config.yaml
n_layer: 10
norm: "rmsnorm"
qk_norm: false
attn_scale: 0.125
parallel_block: false
extras: ["capped logits"]
init_std_qkv: 0.0384
lr: 0.00154
warmup_steps: 259
seq_len: 512
train_tokens: 314300000
steps: 4796
MLP neurons of a small language model. Each row is named by its layer, matrix (gate and up: input weights; down: output weights) and neuron, and shows model dimensions 64-255. Each number is 128 + 32 x the weight over its row's rms, rounded and kept within 0 to 255. Numbers have three digits each. A neuron's up and down rows have the sign that makes its largest values positive.
Before each neuron's rows, "fires on" lists the tokens most often at its 100 highest values on Wikipedia text that the model never trained on.

fires on: " and", " et", " or", " &"
L5.gate486:166084090117155113092128164161174101054161156103151097123156128146108142149090114183234104156120103133188123127118136069133160115135133140103123137062167098131132162070149186148070174081143104123112119117126074140182084113101135126085070075113145139158103076119106130100142119200126091212150145141156132141150079160141105153126194148108133129117120093133047149176083118110136128084118099165182140105066099166105117146143061118169106125099070119127078090163162135139101134115179083195117137129119127111171108124162075096160150125092080124124140068117164161178139133115149101107
L5.up486:099157143074077143153145138113117115097099181115123124092037131094117139124101137106147143120132105107160114135110130124130101181151141097162123165141142112137181041115114073146156128087119145131122122103095127071132105112118208077074085100156115156100153202198116168143126111093145165118072108191156198096142097123119106053096126111142176104113075075132109126137098074153091139155109068120196128098153172125054099068085120163118176094136135121099095085101050110153109168131135171077124130142176117133139124150121147125100196152127118117144069089127137176137123142162144115135
L5.down486:162129098063097148109102100153122109157134123114140114148104108178098085140144094120071080139164178109141090134126163137127108118143100142174100042120217082090133121118181095146177117120199172106197096170093135126152140077103164125155113174167138116196155168128165157090124117114084171118075101171180143116130116141134072115142161172100057135145095127125116131113122168128103159106040096112123134149112088184090124107135105102171146093126133181121148167090111131157131146153124152119191150105088143173123170145174198083171166124138178150101071115116122111113161141172108147136

fires on: " and", " so", " &", " /"
L4.gate656:162146201133121120176110131141147175179127131149117106156100117134126141123061081108128138156130128134069133115104157103166178156147073108094139134144103150137087131057134113140148131162122086100152125091096118159096153139114139180109081134090164130135099105176101185065103088190159096172139113140173053107107090145117151170107164080108123164157065167146099097179066155141109170111124143104111158133146219180126145134135070177096145210112150066150123110076142134168131158134128153160156054160132117150128132124180144111084052158153122114136136157104115119145121122091109122114
L4.up656:142114132160174065141152119107105165098096194157126140134069155142145150110186130105075138196123133139091180096118107087120135178133133074118147157184122085136142071066099133122189135102080130106143103090062178160097165115123122164162116098195138146141132185101075112067143173120117153043102149193140109211075084119112118102146123062089157138079115094127172141172169079139124136198118111145165119189101114162131099103098125146141153086189090088098129139125103134137161169137171161159161067111137102101201127125136153175108133146132103147162109155149207113120131143119088106113
L4.down656:114097126148088139191084104126070131149119103161111111144151148103098095148183096127138074172130104124106097139133121107091141193147105126152115097155121112083096079154154106129161096204095133136102084052079159151044131126056099106125072117063116199154149102138120131135174098160107100164077116125163138189075129144132096096136121145142119152146087125064118145090140117093139096118123066148143088131136126147143133144146150140102103114107138125120120141105155171158154111160164147153134070131099089067125134142205131121127095073132186089102129134091125121124112076176160055101

fires on: " "
L4.gate381:123158152109152088149099092124150106128161116184120113086123174168162142206176110152147119115042144143170059070111112132114135157085127087080197124136105126146119154171154093116115140084140082126149092083139071082148153142120109105136111120093126142118127175121093141133117083154166138142072184076161141140106139147080149130107175077054139170092127116168115137146056135127162185047116146143089105111147119156112097203131143101095129189110077081160118179061145119162208220110183149117137119138178142111164142108163156170137215144137118139117153135167124135132159098167064122146
L4.up381:138092151170185128059149160109100109129146165159135187159168147116061109154097171158078134149047124140193071115125096116129169112152123104147128150134155073151142142133153098157128151117160096149187130054101148067085133134110103144105068130128177184152138175179145086123125092120163128095118154107139054126186161165095127170145104092081149162072117142098126119056140180134170173092094072076121104114153132141095108136116133169121140150138089150117118146126132162124134157174145087152092123125110105118170098092156070052139156110117092082123127167134128159142098114114115122148
L4.down381:104122100139118088133124114126104162185150156155119152121083107175151152166113164171152109148083124168121125145122117159107123136117141185120106120124149183179157161143145137074120108171129133143097106157153130108160140097068103125170106196135120094146164123140098150085096127076155168120092142176100171130146097122098108098115127126123165149090133103118136093133132104091076142141169130140105139129158122113161087149114077058168121194143058116111161074124119060138141180119114138154110120167181172149108176068188185135066109106154161141072124034160177155093104120152158091150

fires on: "9", ",", " .", "age", ":", " May"
L5.gate558:127157143109079130130219088154143192154181094136125165132131078128138081106107104131169104094079042112125129128072079085163125099138123150154082113058126110125198109116090097050109194147150195097096130114145107115174115143154185146128089150150158134159077104093100119138112139146129149166122082117129147131125158127182159128130113170140156127115125126100142167090140119127169086125081171143130158126115104153097079131062188153097181099122146101153154144106119132137107084177133101095120096097166143101138134237102138120124184151151126090127104139086173098121112107115138139124
L5.up558:120096189116071098089120130115182084148114144112148090111156040140118159056126108146160102181126046139127145109121094118140099088144138081113159062082190143108150133088093090070151071087128112116153178177085134131124083178118103131123138115107122094053137095158081162158131172100117144121144134177059152086094139134153156102145160132107164121167169192099125117086164133165120174189083147168125121128089103104108128124105138083084139126106164142132149131139112173182178107113105175177086162176137105115120123155151131191190100137165109160155148169066100127111120145109161099120
L5.down558:140189129115110127140180149137192154158168132120108125150190161113137163107107128132125148150106100144086133168165071156151147077143077069142074107077109103159101128051136112132164172148163079156135111142056104119094130153114135099124189102159121175117210119170077119077133154171129119169083091090096158135161156105126159131099133158132132116100147121042141051135071122110143073134175072157129145121092051075165189119156143141118106129124060136095109116127096233134107141142121117100140130156159082114139160161130144159125126151180132135122122091135149141155146173149148102067

fires on: ".", " .", ",", " July", "y"
L5.gate138:204151129171102079129148090124172144187079090137122078107059117132126051092114108181166077142105125159117143158160153137140107120133102131160079094098160158125091113122119095101199137075122155167107114118174194113098111099134160141094092151075111143165165132104058171116120117150135155149163057057115130132119178141075172129110125147138187159078138058147100133122144105182150114142088081134135144096110144185131141104084092179131210112121197097118132153116129136157148105143111114129130183142145105103169167147149109101094142164088118129105129165114109147056149158126122099164
L5.up138:100068117090130123181147159148116135190145093127089187123133088149124117077116109107139163143083095098148168114115207115155069170153147131142090119129146130122066127126133063092123112181103152058153082160156110169119061178102156190127099127151127127112117079130143052181171078154144154153127110131081074150198081117093128103127116115052158186121173119101104126095147144098163164147178098101116146082131108112139079146158128178152140126110118108090120171106140117163103117159073094123130131089101113160167123196144154142125146126105133129113156086161152102098129131105113146135
L5.down138:094117101131143170162132171149155132154245100092164101175113162077100150121104159067107132141169052144158161132146100147142104124125153161160175109133132141141104101105134081169115136163108103144184142128129112128106110109156113161116163123160112094136225138127151131106130134159090134095138139056107096153114117126154100097181186092153120091092165133095173040119127149158116122108165174132127179058175095088044101146138150151150125161128094152141150139132135191118138092107123101168106151068104186167137234127104097122169150179153119107149161117097108122133100060130156091132

fires on: "-", ":", " by", " was", "|"
L4.gate527:092124108127100132141179075109101091138170126077145053115139184140134182170110091130098169133088179149142111133142104139077181138149138071119151116128147109144088147154106151147166143121157138151103146096102084108164188131150168113100109108082209122160111052145067160058121138145091154149128082102166093141092143110136150128102151112114038164110072045130143123096096124129185118147165108151143099125179167139121094142125141140082154106095131100141124120091050173080091121160071093153108102184171111169104086140150106133136110113133092103113199125166183154139181076118180191125
L4.up527:097132206133175146125095156121107178100101132181101160101136089151162135122180103172119157048142183098095146040156119141159128121150141111179100147127160164129121098110135151098063116146131143129153167158080129154171094108115175140124168103190085142132066158104067094128180149155064114116052097104119074179085096117079169156132154118097089145150102087097099130182143113224143117123142109128164145136115133167142122132155160126114099111117118128094109155131161183115084201088128171145116103065106122088104198150130101120188086127142081139132079117103135165145089126095128131114
L4.down527:101115135138134105108186072110122134109153111129100051120131135101124159173086128137148102146146129103098148096131134103140088165143184104183051140153085124178185040116170134192143140129162152078206152147090124065063163139152140111180082148137158190194090118076083135120119132159126104124134094056146131127109086161171107124110116125173087088120140101121135172152112118125155116089193113145120124118109161122186118123112175145136078158134114096118126130087169170102073150104117135079079097114116115129113120146139133122137161087099076159143133120129110091169156084123139186133

fires on: " acc", "C", " Aut", " Acc", " enc", "c"
L7.gate268:109143106170149098099152112173125114154125131104087151098081159095147149137164133154115151173076130141130130189098103141122176135144111100136166199106085172131141124095143131125150126119125091149103102125124160097114156169115102155110090155146212133057164089113049170122161061134118139155093091147117137137106143183169175110057140146166163146133083147167122102167189128148101086138109145103108116145111115110137136171094156151178078175103188177074085166107151157079139141155065144119087171093131114200130081157177144065087087156092136090103153117129164157101105121085116148109
L7.up268:153098058112130101171169119099156125147094142110104187094124100150137140144144151132110148139152102185117190089171126124088132103068145147123103111115192109174088147106134141139120146125107144129155111151094136055144148137178083115132121092131110130120129079141138127116106063132094135115117186138119188104148169114111087200158108133105124143158067159115210154095133111131135186185100117154098132202092173090193180161156184121179106115168113137128079112163095161127133142151162158110135103161081126084051114104106140178128094125150200108160121169176106149087087151106090104196
L7.down268:134137131140119082193101162137125110103090144080057142062089131136126099049113134130146147161143144176134159171118146176133125105149151130106118178085109130114106094116119127108128133127108192184074112191085127111158130216123161173106160152177211106119112112162068160184141149123173126117109133134122094131159164124146150079104137162135146170128127107151090120136098153166142131134111126080157102099114120176163175098060102159134148129074152154154156127144166130153157098160040140177122200134122072124119136126131118100157138135091110117115151061119128183157088171121196127107

fires on: " and", " by", " USA", ",", "-"
L5.gate581:092163138114113114118119148127165146109141111047107128107114153098134110152088067086089142134130099123099118148081151090112122136123119140097078155113198124106123103087088149095132106126191171080112150115090166096120118085149135098124089177148151153109088199127048191161163152091155136138016067073154120187110090115186138143125120111121100129108112070158072174112078107157126104121123124148144152117132107104104115173127132137155116134087163082170116109158184106098110157141108081128110153071119131144119149140152144136155111121101077071160140101144152118059168074119131187137
L5.up581:097087113099087155108110155135150127122188173113144125147108171136158138154104126136087143126113160129094140157065147176136171133148172161132118101128144137127127092133129105146136092102173126105147132097076143146121169130119186112100080099182114137162120110115042166150113147157169173179124168121171120148111120127135120121135112052115098078102090088154143124129098105088130079101174061134110161128095115065132101145164074136112114151102080179158127088158193121067160079071130117151123168071083167137163187148171157140110148097064049085126119095134153154155121037111147157114
L5.down581:158144139124137147181176103138135123096152105144172189069121144139129122112135150111148150147143165049097161117120136169085076133127086131129097133140138152219171127148178086142142122130119208100144145174123110129134147152129152101133085083124168112154079170114132134117121126144117156155162188108127123176083127111110153139099197086215049148134128075105170147138057117131165110129104134120128069098145118134189083119105170068123174149166103093098151077058141183130085112167082127082129120070189110119128131154096087101151144133110074123162141158121145100131154092132142142143

fires on: " ent", " enc", "c", "-", " disc", "usc"
L5.gate403:122133117148072101148166134175148114157102157091127135133130197174183136157118142132147135165136149133098144138122095144163172070127169124132131168108171230080117089102141148156110092137105146133142094156147138116076080105122127093159063151076127156144134109140094124178157102067155197113134085040131152076177159167137131152158133163130104110177128175138060074083159157149138065098125167127117137082147209097139151127167143135142134190163155100117156119135154177113060107138155161163113168115080054168115112123138170123124143120137164091140123146137074124088125116155111052179
L5.up403:117097127070104094091147167170094151087146089094157173101047154106157123099138108099091180130127112117139104110138128163193131047151152144184185170131149161151203127111123148060095152118144158093151089140069139101137129140148156167159123141150128107088139118110120132138167124095144127120095123225179144134135137113104137219125150153113158092118103098141108144106098096129157125196127082165161113138089099101155029196177144121149144090097111128134148119152116117133100131137099123138110123126145106085091107098120145115114159151169157154162087100100188129150178151132158108167
L5.down403:110114114103119149133132141122150096092145151124113131150138180122187165150139123135176126162070077138126139101144156113125142117141145115123130135142156162193101084100111157172108165138137140136099157117101053142096125130090122134163095130070118127174098150134121091154142217168140082152135156099154104106098178126120183105091112076160088170111154184213092172106129108125140097094100184176168162143190124130143153149127114154126113131103134099152143087109158164163082050169120080104127121075152033110156126146160118171132082163142144072115099171101139113099135161170164133162

fires on: " ", "ε"
L4.gate604:139151121133148097133121071079107098170108129117072104139143165122112069152094122112080080076111152134172063189166119193123174127053167088113070106051136089113159150083086147151151144130104118089154180097087146118152136084091125126072133096116118185116103084119092169111136101109149117114149176099105123088114147150039141119144137119091134158141110099114143116145110094115171094104115073164147131110166163094135127126123143116102120187136124107074095161079168152100140133174142150129105109145087117119134129131141094156125163129141114096089161060168095095175073109165075086130
L4.up604:128123173117156091133131140089101149130144151156122102106112096100089126155149119132184117142098151181162130152118093061108155099121164109130104150074101079161175112135193112129130150191092078106106165082109117118146089182114163122121099051174157125107133219116170067145097044136159151105060161060127093101188137114083062138114113128126114149096113149104150072133157145145196092092141176110123190070097119095126112113102148137131103213144124162082104149096158149136147121108119069141117076144093146141171131057150139171167091134129094112168134180177111141120122147152133145115
L4.down604:124094140121112091123154139121084142123074151105165199178133150132134155216149141114102145150182131202091132059107095130116176152096103166135115077092120153150151125119147140073152074139118173105131112146124111104162149153182126133129106191144151113124134102131090152099161111122131134105070112124180168113139119095091088102113139209154122122095135107123117175126084130129118121107159123136114185132130127106121025144113123089144099139141105071114145088115129149152140132135144143152090173134154153185122155089167134136090159140139161119137083187165105210116094137120121116124